Part of a small language model's weights.
Size: 16 layers, width 192, 2 heads of 64, vocabulary 8192.
Architecture: RMSNorm before each block, no biases in attention or MLP.
MLP neurons of a small language model. Each row is named by its layer, matrix (down: output weights) and neuron, and shows model dimensions 96-159. Each number is 128 + 32 x the weight over its row's rms, rounded and kept within 0 to 255. A neuron's up and down rows have the sign that makes its largest values positive.
After each neuron's rows, "fires before" lists the tokens most often just after its 100 highest values on Wikipedia text that the model never trained on.

L7.down311 [150 111 115 158 158 118  84 163 137 165 133 101 139 170 138 127  72 156 181  50 149 130 153 151 116 130 120 168  72 160 115 149 143 113  73  66  95 129  66 134 201 148 159  84 141 173 107 116 137 164 111 132  94 124 123 124 116 112 126 148 137 152 147  96]
fires before: " the", " his", " to", " these", ","

L4.down12 [134 134  74 118 129  88 196  93 168  89 167  50 123 107 144 132 173 125 145 154 117 125  78  76 132  99 154 187 113 185 103 157 115 100  82 117 132 100 100 167 156 137 114 141 130 106 119 117 156  87 132  97 120 134 108  88 169 157 139 103  83  99 162 139]
fires before: ",", ".", " and", " to", " the"

L13.down360 [118 114 119 106 126 120 120 132 139 152 133 141 141 182 113  63  88  87 156 161 136 205 150 115 133 137  93 154 146 140 119 111 116  82 112 148 107 178 144 126 179 107  68 115 128 161 108 168 121  93 130 107 136 128 169  97  81  86 110 110 102 194 161  99]
fires before: "on", "ve", "t", "e", "ons", " million"

L5.down127 [101 135  90 122  91 144 153 124 109 113 118  76 153 162 141 150 110 136  63  82 157 109 151 127  98  82  43 110 105 120 126 109 143 149 125 194 131 119 134 133 127 148 118  87 182 139 135  64 170 120 162 150 202 159 132  99 141  81 125 125 160 189 101  71]
fires before: "="

L4.down467 [146 116 110 155 102 145 133 112  85 107 168 106  65 174 148  72 161 119 167 186 153 133 127 159 151 164 128  98 108 179 144 130 128 113  95 137 157 137 129 143 134 154 114  86 157 152 152 159 166 136 133 112 115 124 135  82 153  77 192 138 171 141  89 110]
fires before: ",", ".", " and", " to"

L7.down131 [158 142 158 173 150 133 101 100 138 127 114 117  83 147 127 187 126 128 105 119  96 115 175 191 130 168 133 133 203 128 171 149 156 131 145 123  96 132 117  91 141 101 140 136 123 134 114 123 182 163 154 162 157 160 144 209 166 107  82 160 131 112  60 106]
fires before: "=", "|", ","

L4.down189 [123 140 115 139 133 134 135 113 155 131 147  84 149 124 162 113 106  94 129 112 182 105 106 126 158 117 129 176  97 131 125  82 177 118 122 166 151 120 103 158 129 141 118 142 188 135 128 155 134 125 171 161 125 125  64 118  98  70 122 138 146 112 104 219]
fires before: ")", "–", ",", " |", ":", "."

L7.down430 [111 122  76  76 132 124 172 160 131 132  90 131 136  83 170 104  90 190  69 201 137 157 117 154 113  68  99 118 128 114 130 148 119  92  96 137 170 148 135 110 149 152 157 158 125 140 132 135  86 115  83  74  61 146  90 150 173  74 157 154 125  95 133 168]
fires before: " is", " was", "e"

L8.down421 [141 165 126 170 155 171 132 126 165 154  79 134 142 145 114 144 133 136  86  80 125 113  94  88 109  71 105  87 140  81 104 117 103 130 125  83 111  67 207 153 113  80 188  76 149 162 130 113 122 111 122 103 128  82 152 138  98 150 111 105 141  18 154 175]
fires before: "=", "″", " ("

L9.down390 [109 114 130 149 157 121 112 158 128 236 173  75 110 144  96 160 138  66  78 113 101  83  89 202 132 155 120 160 190 115 174 123 172 114  52 145 113 140 116 150  80 133 119 175  58 185 181 154 192 181 143 118 144 145  98 156 134 147 136 114 176 107 141 108]
fires before: "|"

L13.down404 [130 147 138 141  84 106  44  84 110  66 183 122 155 154 122 164 131 114 109 165 121  75 125 145 164 158 125 152 105 119 142 184 124 126  78 193 142 116 149 131 100 128 109 137 172 132 131 179 149 147  73 152  85 111 117 125 135 122 149 114 127 166  71  83]
fires before: " 0", "'", " 1"

L11.down457 [135  78  99  86 104 169  68 111 151 121  84 124 150 115 176 105 108 126  97 149 160 174 106 132 125 136 134 128 166 129 110 175 137 135 100 113 190 120 160  76 161 160 151  66  93 103 140 132  58 100 156 111 148 113 137 123 153 209  85 109 167  95 112 139]
fires before: "–", ")", " –", " ("

L7.down170 [119 136  95 143 138 123 158 175  99 158 136  96 155 133 139 129 114 109 116 182  83 183 130  92 131 170  90 127 144  92 129 133 167 158  95 104 106 174 141  98 153 164 143 114 145 161 144 107 163 147 154 121  68 162 131 142 154 127 124 158 183  48 150 178]
fires before: "=", " the", " a"

L7.down195 [156 115 100 151 115 138 114  82 172 158 187 113 197  58 133 158 147 124 167 128  90 135  96 171 135 158 114 115  54 150  92 110 147 177 140 100 118 131  66  90 133  86 125 139  75 156  89 148 123 107 141 103  81 147 140 168 114 121 177 132 122  98 144 149]
fires before: ",", ".", ";", " is", " and"

L13.down505 [136 132 125 138 105 151 125  81 157 139 134 173 159 133 129 174 186 115 186 194  92 120  81 117 123 105 123 155 121 126 130 127 127 125 145 197 127 112 121 141 145  86 148 117 148 183 100 110 125 124  98  67 118 166 158 136 155  72  64 123 120 255 114 163]
fires before: "="

L8.down242 [ 68 163 112  78 107  97  85 129  93 127 141 100 127 123 144 140 152 125 137 143 152 148 152  87 135 134 110 140 146 128 130 120 161 151 138  90 119 161 146 162 120 124  63  67 152 112 166 159 137 118 144  69 132 149 148 133 171  93 190 146 155 121 109 114]
fires before: "\n", "\n\n", " ."

L8.down6 [105 150 101  63 127 113 122  86 119 136 108 140 107 148 145 117 131 107 111 121 132  38 103  94 132 120 162 110  69 101  91  81  89 122 142 107 174 144 118  93 143 175 144 106  98  55 163 185  80 122  85 158 107  76 144 136  86 142 147 165  79  17 102 178]
fires before: "="

L9.down453 [107 125 143 150  95 132 147  77 130 135 157 135 136 218 154 120 179 154 162 133 122 137 155 139 116 121 157  84  91 146 102 113 115 138 113 166 203 108 127  98 168  69 121 157 106 166 142 147 176 170  78 110 110 105 172  94 145  63 121 105 146 155 227 104]
fires before: "-"

L7.down412 [174 124 173 125 118 125 131 144 138 142 140 150 164 113 140 141 140 100 183 150 156 127 101 139  94 176 103 164 104 188 101 162  57  74 131 136 123 137 165  83 127 118  68 135 120  76  70 128 124 128  89 136  76 153 171  78 118 102 158 146 105 130  96  71]
fires before: " |", ".", "r", "′", "ero", " the"

L5.down450 [109 125 111 153  99 137 142 117 143 179 100 193 173 107 144 159 149 105  98 125  90 184 117 187 123  87 124 146 129 105 141 104 145 149  82  82 121 124 160  92 124 103 168 116  88 167 114 112  99 104 115 185  67  59 119 130 157 176  95 147 156  76 177 113]
fires before: "E", " an", "W", " a", " Serbia", " \""

L6.down64 [ 87  94 108 198  76 166 147 149 108 133 196 138 123 100 131 181 133 171  99 103 110 127 151 191 145 176 103  58 111  93  83 145  84 141 153 147 118 140 108 110 162 168 131 139  85  86 195 148  99 121 119 122 156  90 102 139 110 111 119 110 128 160 145 128]
fires before: "-"

L3.down249 [131 187 126  89 116 104 175 139  92  96  96 154 107 126 156 191 113  92  74 119 134 150 112 133 158 154 140 131 109 122 178 154 106 152  80 161 152 193 177  92 164 182 173 122 143 134 115 161 155 147  88  93 118 134 107 124 171 161 162 150 100  81 162 167]
fires before: ":", " |", " 978", "s"

L13.down301 [ 85  97 144 117 133 148 135 119 108 110 206 104 143 101 141  77 115 162 102 136 132 130 137  86  86 124 106  76  91 116 115 138  62 156 126 111 153 138  78  81 155 106 128 134 183 131  67  53 118 174 138 120 116 101  87 166 197 106 111 127 113 151 142 119]
fires before: "a", "us", "os", "is", "e"

L11.down93 [128 105 100 126  83 156 108 135 120 160 114 226 165  86 136  63 125 109 161  97 101 145 130 125 150 156 164 117 160  98 113  88  56 103 117 183 157  73 144  77 118 105 191 129  60 144 137 179 154 113 139 162 114 125 129 130 137 157 125 119  90 136 102 151]
fires before: "0", "3", "1", "2", "8", "6"

L13.down119 [108 128  97 117 129 146 120 209 146  64 156 120 115 154 172 129 131 112 118 101 132  65  79 133 126 107 105 142 130 118 184 139 155  82 200 105 146 157 125  95 152 156 127 103 192 100 139  86  72 139 110 133 125 126 148 142 140  93 109 124 130 255 107 114]
fires before: "="

L9.down466 [156 158 129 162 104 136  87  96  78 106 135 124 137 113 158 170 208 178 128 125  84 171 169 104 125 136 195 144 118 103  74 153  93 137 118  53 162 137 179 156 165 184  64  75 151 179  97 142 161 173  76 157 151 172  77 101 185  92 161  95 152  69 148 143]
fires before: "=", "\n\n", " |"

L11.down152 [ 94  91 191 114 150 161 128 160 106 137 128 104 153 151 167 151 198 113 121  95 106 130 155 124 126 159 149  60 203 118 113 128 110 179  60  79 145 129 123  99 104 162 138 121 163  97 129 109 113 132 120  79 152 113 114 157 156 106 172 132 149 184  43 209]
fires before: "-", "co"

L5.down77 [ 95 119  99 151 137 104 148  39 134 134 129 125  98 165 121 178 191 106  91 148 126 163  82 107 103 105  53  97 139 115 153 176 108 136 198 141 109 136  43 145 114 146  63 151 130  86 134 161 173 159 135 130 104  44 135 109  97 128 127 115 151 179 141 140]
fires before: "-", "na", "\n"

L8.down390 [154 146 144 146 118  78  49 128 155 135 134 159 127 206 128  46 125 193  87 181 164 164 135 146 180  99 118 172 109 136 159  95 115 110 119 124 141 159 139 134 141 119 152 159 155 150 189 189 147 117 128 209 126 124 124 128  89 116 152 132 121 105 119 118]
fires before: "\n", "|", " .", " 0", " 1"

L8.down408 [114 108 167  79 138 117 138 207 131 118  98 146  97 144 156 145 122 141 114 136 162 139 162 184  64 115 101 158 168  87 127 148  91  94 116 129 159 144  87 150 164 127  89  64 120 164  60 124 148  80  92  67  85 157 167 158  90 160 181 133 138 212 135 151]
fires before: " .", "\n", " |", " 0", " 2"

L8.down123 [131 108 142  88 139 166 185  91  93 121 159 175 158 145  70 150 124 123 126 142 158 120 127 121  81 158 161 140 133 129 168  96 157 142 100 132 181 115 107 107  85 122 101 114 164  98 173 186 130  95 127 157 139 118  96 161 166 157 162 128 155  98 128 204]
fires before: "\n", " No", " Year", " Qualification", "  ", "-"

L6.down255 [ 79 199 151 139 136 134 149 159  64 151 115 144 143 110 183 106 156  45 167 163 188  77 139 131 131 134  85 100 104  80 134 141 148 141 136 114 131 164 102 192 165  64 143  98 105 127 151 125 102 113 172 164  97 160 139 132 150 150 143  95 122 166 159 117]
fires before: " |", "%", " m"

L3.down492 [126  96  62  84 111 125  80 166 102 108 105 126 133 141  92  62 138 153 153 147 136 125 104  86 100 132 173 139  71 157 157 111 138 146  73 114 133  89 125 142 146 139 146 100 196  96 136 214 148  72 145 115 155 150  64 169 150 117 136  74 124  36 149  98]
fires before: "s", "A", "t"

L6.down250 [189 137 138 133  96 122 160 101 118  92 163 116 135 140 127 136 164 106 122 119 194 122 104 166 103 152 109 105 120 183 107 118 109 117 149 165  81  33 121 133 153  62 131 119  80  83  83 117  90  79 122 175  76 135 106  92 141 134  89 152 146 102  78 104]
fires before: "s", "ing", "ight"

L8.down225 [108 143 120 165 166 172 146  72 129 178 138 162 167 100 100 163  88 105 150 105 166  68 113 213 168 150  91 114 131 181 155 119 103 146 138 118 138 138 165 136 122 107 142 128 102 138 103 107 103 123 156 156 106  90  92 152 103 153 106 158 202 189 137 155]
fires before: "=", "|"

L6.down281 [135  98 119 162 141  65 132  81 148  52 102 134 183 160  90 129  79  83  79 131 124 122 126 137  97 138 174 158 126  80 124 116 121 134 170  93 151 117 211 167 172  90 156 136 210  58 119 118 110  94 169 129 122 105 135 106 152  57 143 131 181  62 166  69]
fires before: "s", "oir"

L13.down156 [116 119 126 124 108 105 175 104 135  74 159 114 143 161 165 219 150 159 150 142 134 153 135 140 148 119 128 120 107 135  76  98 111  74 153 136 154 163  75 147 112 102  96 108 159 138 152 116 180 131 165 149 117 146 145 136 189 107 128 109 154 255 130 143]
fires before: "="

L5.down148 [148 182 133 163 153  85 157 108 104 117 150 144 132 132 122 146 153 110 153 157 188 132 124 121 101 169 141  78 208 116 203 161  77 174 103 134 140 151 147 131 141 146 156 164 148 116 174 149 118  88 146 152  86 119 180 139 146 112  70 133 163 148 138 155]
fires before: "s", "te", " |"

L5.down73 [ 97 142 141 117 144 165 153 158 109 146 119 160 170  97  92 112 113 145  85  85 107 132 109 123  88 158 137 139 144 126 114 115 120 149 107 131 152 135 156 143  82 141 143 112 139  85 117 137 169  66 181 143 109 125 100 120 108 172 150 166 114   0 124 156]
fires before: "=", "\n\n"

L8.down260 [157 151 181 132 100 110 158 166 122 133  90 133 147 126 166  98  95 101  98 102 133 119 113  54 179  48 150  97 128  89 128 156 108  54  96 175 118 147  91 138 108 131 191  46 125 132 138 110 117 132 167  74 108 150 121  91 152 112  94 142 127 124 133 152]
fires before: "="

L8.down253 [158 125 148 164 112  89 147 178 146 167 177 100 164 100  73 211  67 130  68 127 128  92 140  80 119 152 209  82 130 157  87 136  79 100 185 137 117 185  37 150 134 143 124  87 100 176 137 105 165 152 149 153 155 155 118 134 150 125 121 167 135 206 143 203]
fires before: " 0", "ár", " 1", "  ", " 3"

L11.down341 [106 119 169 123 102  73 136  97 128  95 149 130 149 168 178 168 132 123 177 168 157  82 137 150 166 114  42 105  84 111 144 124  67 115 149 100 210 125  82 204  94 137 122 116 106 132 131 191  86 146 154 154 133 144 156 148 180  66 132 132 157 107  97 122]
fires before: ",", "."

L7.down367 [152 127 205 120 157 101 142 204 149 158 138 104 136 156 112  73 148 160 122 114 155 121  56 129 158 117 124 170 129 135 146 160 170  98 109 109 101 147 178 192  87 126 172  95 152 123 131 125 146  67 140 155 146 140 186 157 147 152 119 127 164  74 128 141]
fires before: "=", "'"

L6.down217 [188 147 131 103 171 134 129 159 134 189 112  93 143 180 195 144 149 133 179  96 176 150 110  96 143 156 126 160 114  55 204 160 119 159 122 122 159 150 200 135 159 144  61 114 116 150 149 129  90 123 112 143 128 125  66 124  60 117 163 158 103  99 145 120]
fires before: " |", "=", "\n", "  "

L11.down293 [166 145 125  79 152 148 192 123 128 116 122  97 172 139 122 100 159 103 132 116 132  95 107  91 147 182 136 107 156 122  98 157 165  99 112 128  98 145  85 133 177 110 140 176  91  91 119 166 147 101 113 127  85 132 149 132 135  53 132 104  69  56 111 179]
fires before: "s"

L11.down397 [ 93 122 105 118 171 132  98 105 112 100 139 145 121 125 119 186 111 194 154  78 102 139  97 149 149 106 125 105 100 140 123 114 109  92 151 114 157 166 131  86 149 167 125 103 150 110 132  77  60 200 122 160 152 134 151 168  88 113 113 129 178 178 123  87]
fires before: "|"

L5.down359 [107 142 137 143 108 102 131 146 160 143  84 135 208 142 110 150 138 132  89 136 106 134 187 179 160 143 182 124 127 147  95 139 105 101 152 149 127 147  62 119 109 119  90 121 155  92 137 149  94 206 124  84  90 164 159 127 127  96 108 155 177 240 137 145]
fires before: "s", "\n", ",", "\n "

L11.down411 [151 164  90 164 146 213 139 134 159 133 157 169 132  88 130 174 116 134 122 137 147  71 151 176 142 117 144  79 181 142 120 125 120  92 156 107 115 123 134 123 145 176 132 141 131 132 149 140 191  89  81 115 153 159 128 115  85  63 174 108 154 108 143  82]
fires before: "-", "ph"

L9.down58 [161 131 156 162 127 111 123 120  96 128 189 140 129 159 139 178 136 212 101 150 143 120 167 118 109 159 103 146  56 115 174 115  97 138 134 114 164 122 119 154 173  42 111 158 114 163 155 162 126 162  67  90 114 147 105 156 115 139 143 114 115 191 136 114]
fires before: "-", "|", " |"

L13.down464 [160 166 111  86 120 163 148  92 150 162  63  89  96 128 155 138 119  94 116 146  97 128  99 131 160 150 166 174 147 111 119 151 129 109 133 111 153 186 143 133  62 120 172 139 126 140  76 114 153 165 130 104 134  58 132 191  64 138 127 164 109  46 106 160]
fires before: " |", "th", "nd"

L3.down180 [109  84 138 159 147 118  97  39 124 173 125  79  99  90 165  76 109 125 115 120 222 130 117 135 134  43  93 139 139 140 118 153 116 154 111 129 148 102 107 142 156 155 131 129 138 109 160 112 135 183 113 138 170 143 133 148  73 101  77 157 146  71  69 169]
fires before: ",", ")", " and"

L4.down416 [119  94 143 142 147 119 140 113 177 111 181  92 172  93 148  86 137 136 117 200 111 229 139 109 138  97  99 103 124 104 136 123 154 179 135 114 108 127 124 183 140 140 117 134 164 161 124  88  67 119 159  82 110 129 129 163 166  93 116  94 159  83 120 136]
fires before: ",", "\n", "\n ", "\n\n"

L4.down138 [130 111  84  91 116 153 143 134 126 146  92 107 177 130 163  69 144 139 133 173  51 144 117 124 190 157  73 186 170 113 152 167 117 140 145 133 160 139 124 144 170 161 173  92 110 127 155 133 130 165 104 129 147 141  82  87 143  79  97 127 122 105 100  82]
fires before: " |", "%", ")"

L9.down352 [ 93 139 213  95 132  96 137 142  97 123 122  91 127 149 115 148  99 139 116 158 121 158 133  59 159  95 155  92 153 115  92 154 137  99 120 133 102 107 101 148 134 124  84  98 131 192 127 120 132 166 140 148 125 171 146 133  94 139 165 125 166  98 115 103]
fires before: " |", ")", "  ", " season", "\n", "|"

L9.down502 [ 85 124 138 141 155 128 105 129 164  94 140 110 170 162 105 195 122 144  62 124 131 181  82 133 153  99 105 134 148 119 109  66 127 102 133 161  91 143 125 103 135 136 158 120 135  89 166  68 190 189 106 128 162  94 131  94  90  78 109 118 104   0 141  89]
fires before: "-", "'", " -", "ja"

L11.down69 [115  87 179 136  93  99 133 161 120 107 115 106 139 107 182 151 111 178 102 130  86 195 123 113 130  95 119 158 104 107 172 111 104 136 138 131 111 163 154 139 127 163 163  90 124 128 104 142 114 176  99 139 173 112  89  91 159 161 178 114 142  62 144 152]
fires before: "\n", " |", "."

L8.down149 [171 145 123 103 148 132 125  75 142 175 104 133  97 127 136  83 128  58 201 153 140 157 106 116 189  87 138 139 111 123 158 178 186 112 136 139 137 160 138 110 151 174 170  79 121 116 112 100 160 132 102 179 171 130 133 164 143 143 101 193 115 160 100 132]
fires before: "=", "rib"

L4.down275 [ 83 125 147 161 140  77 115 110 164 125  59 180  79 161  72 108 151 114 115 118 128  96 102  86  71  98 158 123  94 147 175 143 104 105 133  85 140 161 154 110 126 121 159  97 124 151 115  82 107 141 133 143  79 138  71 157 136 164 142 102 167 181 130 127]
fires before: "|"

L13.down39 [120 128 128 129  99 156  94  97 106 172 190 142 122  77 155  52 160 114 157 107 125 149 132 118 134 153 156 113 127 114 159 123  55 111  78 158 106 142 120  70 165 134  89 157 157  79 132  75 116 123 122 171 104 137 118 178 104 130  85 128 111 112 146 105]
fires before: "0", "1", "2", " 1", " 0", "3"

L11.down18 [137 118 145 145 123 131 156 108  73 138 175 127  85 178 155 130 154 127 166 131 164 148 131 136 117 142 137 137 172 107  59 108 132  49  94 118 159 145 144  81 216 135 133  97  93 149 132 179  71 126 144  99 112 123 124 106  84 167 160 148 118 218 104  96]
fires before: "-"

L7.down163 [ 97 160 163 125  86 150 105 119  99 143 114 129 108 132 172 140  88 114 135 128 168 160  84 116 168 118 166 108 142  47 108 139 190 159 122 146 114 178 104 136 130 147 129 113 122 131 123 152 115 138 123 130 152  80 125 192 147 136  81 165 137 104 189 126]
fires before: " |", "."

L5.down475 [107 123 117 164 131 189 100 137 104 113 141 138  90 129  95 143  87  78  84  53 167 158 137 119 121 164 159 186 146  75  74 157 129  86 159 147 137 154 160 138  84  95 143 199  99 111 143  74 153 140 156 127  97 150 137 183 143 101 168  82 193  32 164 180]
fires before: " a", " an", "=", "raph", " the", "ere"

L13.down55 [188 204  76 137 125  80 108 141 142  82 156 133 183 133 157  34 144 100 136 137 140 159 104 108 120 166 148 196 103 180 150 129 120 136 138 198 106 145 136  92  66 147 166 129 137 137 153 104 181 139 158 110 129 190 137  97 161 116 105 124 111 153 124 112]
fires before: ".", ":", "%", " |", " (", "–"

L7.down43 [153 114 163 174 118 132  87 103 157 156 120 153 119 107 176 115  99  93 195 141  94  92 103 153 118 171 125 140 162 136 153 159 107 113 129 153 185  72 158 160 158 161 130 151 133 150 116  90 165 141 125  91  84 157  71 122 113 109 157 140 127 112 102 116]
fires before: "|", "y"

L7.down497 [115  69 138  61 130 130 145 163 113  81 127 125 122  88  85 197 122 126  98  85 149 150 166 137 109 183 187 171 138 173 110 164 102 185 109 145 122 194  92 137 153 108  62 170 147 114 142 163 223 122 155  83 118  90 129  99 119 102 104 149 112 172 160  95]
fires before: "  ", "\n"

L11.down396 [ 83 121 111 127 143  93 103 146 158 131  89 147 146 125 155 119 122 129 136 119  87 103 180 170 173 126  99 162 142  97 141 113 198 139 154 107 148  86 118 147 104 136 158 116 114 183 128 196 114 141 119  79  85 137  77 100 107 119 127  91 130 110 117  55]
fires before: "'"

L11.down23 [117 147 128 114 129 143 100  82 101 141 170 127 146 124 132 152 132 127 159 143  64 109 124 113 157 166 208 130 171 103  91 148 101  89 105 137 108 172 154 149  96 158  75 106 119 165 165 109  47 102 117 104  89 143 159 109 135 148  84 100 149 197 132  93]
fires before: "s", "on", "des"

L9.down403 [113 154 140 111 148 153  80  70 154 126 174 115 143 144  86 122 100 124 133 128 148 175 131 157 137 118 160 124 135 159 165 140 121 122 152 175  80 114 191 132 106 157 101  78  91 157  99 213 137 135 126  91 149 177 112 173 112  84  82 103 128   0 178  74]
fires before: "="

L13.down196 [140 156  98  99  60 134 121 195 106 228 109  98 117 137 131  89 106 167 140  78 123 188 159 127 191 123 107 141  64 130  83  98 130 158 141 108  91 115 154 127  88 168 126  76 136  90 130  73 103 102 151 148  74 117 151 115 125 153  84  91 143  98 132 155]
fires before: "1", "9", "0", "8", "2", "5"

L9.down187 [126 113 130 140 163 117 111 112 134 136  72  93 156 127 108 139  88 133 147 116 164 105 154 102  74 136 115 143 189 122 111  73 148 111 153 161 126 109 149 175  86 132 129 131 165 100 167  89 110 142 105 113 181  88  82 131  95  75 131 132 117  83 141 111]
fires before: "|", "t", "=", ":", " ="

L9.down471 [111 100  73 117  72 107 188 146 139 117 153 114 206 110 120 156 143 125 148  88 171 140 134 119 148 133  82 138 161 105 124  90 150 147 135 138 118  94  84  80 157 135 165 129  67  96  78  73 112  93 216 129 161  92 151 146  90  76 142 154 110  64 140 138]
fires before: ".", "=", ",", " =", " and", " of"

L9.down116 [159 123 152 124  89 150 140  72 165 159  79 107 160 112 137 114 128 174 142 170 120 167 137 162 171 118 139 118  73 163 143 128 174 137 120 146 105 136 121  97  79 166 115 147  89 128 159 142 211 160 121 116 154 146 116 141 146 160 108  99 114  58 148 112]
fires before: "-", "\n", ":", " -"

L9.down344 [165 194 136  94  62 157  85 126 119 152 129 151 113 174 109 123  99 113 134 109 130 139  93 127 134 125 164  80  95 132 158 135 138 204 138 127  92  82 110 158 176 154 124 135  70 145 109 122 124 150 150 117 103 142 145 128  98 119  64 161 152  13 157 146]
fires before: "="

L11.down307 [170 116  84 150 151 147 195  93 105 138 105 142 120 124 116 138 159 195 190 148 195 108 192 108 171 156 104 116 102  74 123 143 108 154 167 129 107 141 134 120 128 141 130 120 112 129 208 183 102  68 128 116 158 168 151 133  87  87 118  85 136 134 165  85]
fires before: ".", ",", "ly", " by", " and", " as"

L7.down210 [132 166  84 136 184 138 133 149 135 117 148  99 119 142 114 136 179 144 119 143 122 125 163 125 122 105 120 144 162  81 151  82  87 119 141  88 144 173 136  80 125  83 115 105 120 159 134 124  50 172 123  77 231 154 133 100  91  99 147 114 160 169 125 139]
fires before: "\n", "\n\n", "="

L6.down160 [151 183  46 107 111 127 111 122  85 137 141 125  89  75 126 151 103 148 115  69 114 111  63 122  92 112 103 124 124 179 108 145 177 105 123 152 110 137  97  96 142 133 156 104  98 144  57 129 180 131  94 121 104 134 108 132 163 158 131  84 121  82 155  71]
fires before: " in", " as", " the", " for", " a", " his"

L8.down328 [125 184 106 130 153 171 132 131 110  93 115 143 202 159 110 133 154 176 167 118 109 158 147 155  72 135 181 146 153 143 109 130 166 125 147  88  91  99 168 136 110 114 158 147 167 133 153 192 145 130  58 161 166  93 128 104  91 158 213 108 117 174 131 178]
fires before: "\n", "  ", " Total", " Set"

L8.down290 [138 188 136  86 137 147 164 158  93  82 101 100  95 120 135 133  87 105  95 100 219 112 150 164  94 108  98 123 113  93 113 185 178 137 139  97 108 172 145 113 127 112 126  93  91 183  82  82 122 166 161 141 167 142 180  52 129 108 129 150 136 136 107  90]
fires before: " 0", " |", " 1", "=", " —", " 2"

L13.down32 [114 151 134 121 117 116 139 114 108 136  78 111 135 125 154 255 119 128 122 134 111 122 164 144 148 163 133 145 129 150 142  85 147 112 109 103 138 119 106 194 134  56 120 162 118  79 163 229 128 129 151  79 105  94 117 169 110 139  80 157 102  36 166 129]
fires before: " of", "\n", " by", ":", " |", ")"

L3.down480 [155 140 161 105 183 160 206  94 118 112  74 116  91 111  88 221  95 113 168 120 150  95 120 111 138  90 149  65 112  70 114 140 137 171 150 139 124 171 114 140 129 108 155  90  90 118 111  83 122 127 144  93 145  90 106  94 126 120  79 152 123 125 189  61]
fires before: ",", "\n", "\n ", "\n\n"